MLP neurons of a small language model. Each row is named by its layer, matrix (up: input weights) and neuron, and shows model dimensions 112-303. Each number is 500 + 25 x the weight over its row's rms, rounded and kept within 0 to 999. Numbers have three digits each.
After each neuron's rows, "fires after" lists the tokens most often just before its 100 highest values on Wikipedia text that the model never trained on. A number after a token or word is its count.

L8.up1474:472543519500499508512480483480467536463514478510471486487517475461518496509496508520503520515487486526473489516503571489456473521468515567508499517515470473507467473519521540472486481516544496469552503500471525507537510487486530500466479531491513492486495506499515520488491525470536468541518542499492529472501476492500566494508568524489471558495536535544500488496481475504504513507525468530483481504467489503529514488489497494506517515538518498541473487477520502504506497522486505509481529539468504496497427527502494490493505499547468491491504498507496491489485490506552540529
fires after: " |" 31, " moved" 7, "," 6, " from" 4, " served" 4

L8.up1525:486528491518516493517504446488526527554478465528501557481516476516505502489500511500520520505505531481526529498514487527455537473464520528526529533493492485508495464480532485458517495519523537500438492525503496457459535496488481542481514471495523483519507517493488518500483511525498528512446559539528478508494473533512513485483507532490524502470511489487490498499523532487509491456520467490486539517485547484537496476495494513531457481462497493542513489472463518487566488501505460528518467570491474469489459541466513510495529513503500463529497465473470480481462448506494471508
fires after: " =" 30, " m" 9, " N" 9, " v" 7, " r" 5

L6.up336:517481491526480506497525501515476487483435498444474476517530536473522512480512498503475491442480515498508503482475536517481538470470455529489499513474496516473508498514470499502493517516478510519485533512497469507535528525517471492530492523472496486494503533520509457456498511476528446515451474520496542494509518492463465481558521483557505535462516530495511462505482489516506462493468521465529518477548514463514521500511488502486507484496517500499531534482481493501488535482547532517492450492497490486415460504540448471487519521505522521477457525455500517530477516477507509491
fires after: " the" 36, "|" 11, "'s" 4, " In" 4

L8.up1278:499533469533502500486486480494468510484506459484496565502520490472486493500491475487498562537503527514470531521495540498524507507482476457504469556498481463484489525468502503464496466472541485494467461452515491506493491494513506468505509437515511516555511551534516470449524520490521485466478476469529527479504514514516501504517513570500511498518530499495546538503536521491545521494498466517476484517450477480562480511507528501463543480493540516492530491541509473489524490509474515530508491505487485470509490503525510480503496482507486462492498474505496557455459496504510482488
fires after: " in" 53, " is" 9, " s" 4

L6.up1222:521486514507512528502530506475564468522578541462512527503484520545480528516483492436505476509492533510485489498496522530542508448485504520536506505539508501515489566477449499513494497491501476501458517479521461488495553514468481465522548504475457461525584493486526484511522533530481490512501538513504512490517460493513458503506515481486486522518494513509517503503517525489500533516471459496526508526528527481514535518507443509468489459523528519500515488540487443492482476474530531492511438499489506439529491518538514513498493490480481539495487551463480498487484487504485461527
fires after: " |" 31, " the" 11, " on" 9, "|" 7, "E" 6

L8.up653:527509510480490467512516508477513542524463484525463528487523473498525517509475515506487490468507462517495506490481536503455475541554486475491480508556519498510483488522495460501523479511521505500489541506465505489482482526482509475438519509525523484510492490509501492476504518506496525479472460491564506517519526484504554493510503510452482499508467496495501527501499505517500472552479455562440522490471551488475457506497467487485502519478504519498547454469550512500532495500522538480471480506508469497481517493504481490517527497458535529508507469478461481497471508540477525447
fires after: " to" 42, " as" 9, " acqu" 5

L8.up1449:481519568472514472463472497505537501511486505491488527484532495478514475442495465511539477460506491439499476529546465506509526504539535502516563489519487505489442502458541513530504453488508480492484513538517476485481491558450538507463510485530498554506494520470465486473476507504467532542470508543491442493515471483497506491499504496473519506480504502473491534528478491568489534447512498504518514511461484473503496496476504524528479528504498483485499491539464528474468495485497525489544477473483553492509515539482547493433529493502501501524492493511520531476476499508466492510
fires after: " at" 25, " to" 9, " which" 7, " a" 6, " that" 6

L6.up1492:499492495471499473525494498530497515507505483447501506536535524507555514501529499501492509468512531453499504465504529471490475514513478512514519514524482533468517468505516487516484499543458551514505465536485485464470535497455487487504505550512501476441511537477521433552510515499491470474489539530517488485490519485514537494503518523512484527478491505487455512502485493502528495435486446519539518511514476481531535488495475495471524471526530532492494535515474526495501476496545520543502518505515481465478485465497479512496497540499480508543470485484515565496493489500511461517
fires after: " the" 43, " a" 5, " its" 4, " in" 4, " his" 4

L8.up124:510504495554486477532533476507510488549522463434431534521515481523495492498479474467527545544482482525453520511533479509517521502484538513521455475490496525528510478472500522513514512498517506513517483518535535489472487522536466477514544530531505507519507522501546539475495538485482499505474470491489503478487531518475486494449477465492516485477475487501500527525533467552491526514505517485496540480516468555543504514515430462518491470511529532464491507509479527468478552513536485518464481489496503489456532506508484474452529474491518481508540550474447545468518524517488582511
fires after: " on" 49, " On" 5

L8.up1514:507524495474516527504453472479485504498516460483485502469513516518498539473499533457523499524497494500544493549502514513520542485465473485493545497504493483565473480488561499487490519474530499510494459456484462512518481498546493512473522470428491492514527506513491486482511482538476498532480549471493513487518492542537531500535469516487475494511521512489481501498531503462499500458487488499530508466474533453478505514477533526521505482518518488515515492486511480468508502470487506478490539465537505519496485520488467488472519504489495512485513514485503478461553474482497478530
fires after: " K" 26, " N" 11, " O" 8, " M" 7, " A" 6, " I" 4

L8.up405:480516515478563535529447555529489509491523495526493489490492482506492483487514463515481460492481509540575496519511475489486511517486541517518506517484505498532506508514521496482486519539496483468470470507446510462506467487469475502460487484522495517494510499505457550492517488499490481499478516502502518444480517505529510525499489533473470491478458494478482495450522512475468508498517491483517474546528492493498497504489529482481517518457528515492500465503519512480500520524545504533514502531445491496515527503509496555475510490492511492511438508477514533533491560494493490473
fires after: " |" 35, " 4," 5, " ab" 5, " 1," 5

L8.up913:574507478488542480480527525533534498471493508501487493473473521533488497505479485509502504572541476535503498482502475496451524499526485472512486503528506469516515522493457501525510490510516491509531505512486482504468481495501506525513520541504465522534512513524511516555519534479548497490507455497484463478528492501461481533496526518503508471480515469528497461515500527439505493543535519521447517490475477501563447451521510502473481497468486546473512517483475485490479498499496465519500504499529473582492542492498505527506512466508513467492501521511465523523475527490518495469
fires after: " of" 25, " in" 12, " for" 10, " Minister" 5, " because" 4, " Ministry" 4

L8.up43:506509519540497472461519530507530525545478463483492525507510486502551495482558531507501484495469475531516489526504494520505508486462522528496551595508532492510488479513518518470476497512518545524517477507464536508491527477480523482504512471579502519536488490501516449495513530521514451495473464505514519490490483533450457461472530570506476468483500519490515519487521504515516516514512506552520468523513518493503513519450506524472492472498477515461515485468506491508519480481509506493514477475537502513510449493475490512517492474504508485529538505517484508532477490502516482471
fires after: " as" 25, " un" 21, "ly" 4

L6.up533:496499577521458497505525503487490515510469519497495476560493512497524509459493453480530487498529503472512509570503502505500475478492469526482525493515480456544496513512479489472484515459522497547529513512467517489514492471502531512513512535506536537504516509537481494487479489496515525509504530475530524486515491487500506543528505504523513539512439515553522490479474495483488520472508516479492457503471494484494513502482500514546532519483504505505548452546482504504484530449525502482487486498489479469545491496482440469507534525503468489454485453452497513471451531504506474531
fires after: " the" 34, "'s" 9, " his" 8, "The" 4, " its" 4

L8.up6:536482498493521499508476445470519462480474483496478523458464489468514495512463484523516516499514503505498534463478515504537496482503461473505559517515531514502491461511468476471447513542494491508516519483511520571482522495509538472522525466500524524560507504514480459485482470486476504473493489470529531508438501485521446487504514487519498497533488502492538527474513500495489479484452508514469476468526509506500524472483527514514511487526503492535493496516525475469493556528532500474529509507482508534502475470504507515451528499481527509523483474484493537490519539462483471547
fires after: "h" 23, " Sh" 23, " Hav" 5

L3.up51:524465536491506533475513499510516509489541546516516447522461471535472472484499514470503495501483531466510519483507517555518499517444548519449502463480518488496478516513450494461455520491491493479454505506546494525504493496518499500482475476525515531553515509509512583530484529506493519498525494505554488498496491512549514541550479540481527535519527500450520494489485539560493473525492495479489520485469472516510498491479508501461493509509503510483473521557503435477469465500520536469454525498512504533530502491466459492542501509479551488513513471474523516480521495525497534472
fires after: " |" 39, "an" 7, " T" 4

L8.up376:541483511502480511483530500535477515472553446459445506499503492506551487511498539470523493480549520476495471491475486474536469467490500536515500497479494484532491498552526507537513508459503505520494478521501504517505478468502500482505515465518493519541452481480493468490512557532500571517504497514484481509484464541499536480551540490487483508514503532522467477487524534501465475518551504527539531505485467464520481489495499510499530568492475484483552483551461506477485532479461492508482515442505530534514530505469492452523513478546482518478512510478477525536504508497562523494
fires after: " M" 20, "-" 14, " 1:" 13, " 0" 6, "/" 6, " *" 5

L6.up335:490489519487491482505520493491507458516506534488545514513528545528477512489544521500523486466511481507526497459456517510491505508492514507478509511505472495494508471505514526464497486540453510492471489466515494447573545495512527495555466509449528487484507531502518482536515494522480513499510513516525486483485532476472483512525541480466489496477509479522486462535449522525501487486512470454500477542508533496490555523482516487474501471494486507496522489526503458515507482512542493502535481460485525459456487509535528527507504550501485513521472517507491500507494498538524506526
fires after: " the" 50, " The" 15, "The" 12

L8.up298:480520501468490526489484472500481511486481543475488491496474513461518500536507476505439548457491496481558500512497530519555523496473485454546450490485545515504524545543524454474468474494464511481535510479510538499507514507499471480476473477512511526512492477505526506501488521496490529485473521496509537506495541487504514443463528524512514485488526466446525476494511516530512511514509484487502537478465481532534507501484502485516515525518497488489539479508473509529493506543491496516528510469489476474511519532513513509512523455488495492509512545475523525518494528501510507513
fires after: " K" 15, " Sh" 11, " Che" 9, "he" 6, " Saint" 5, " Ch" 5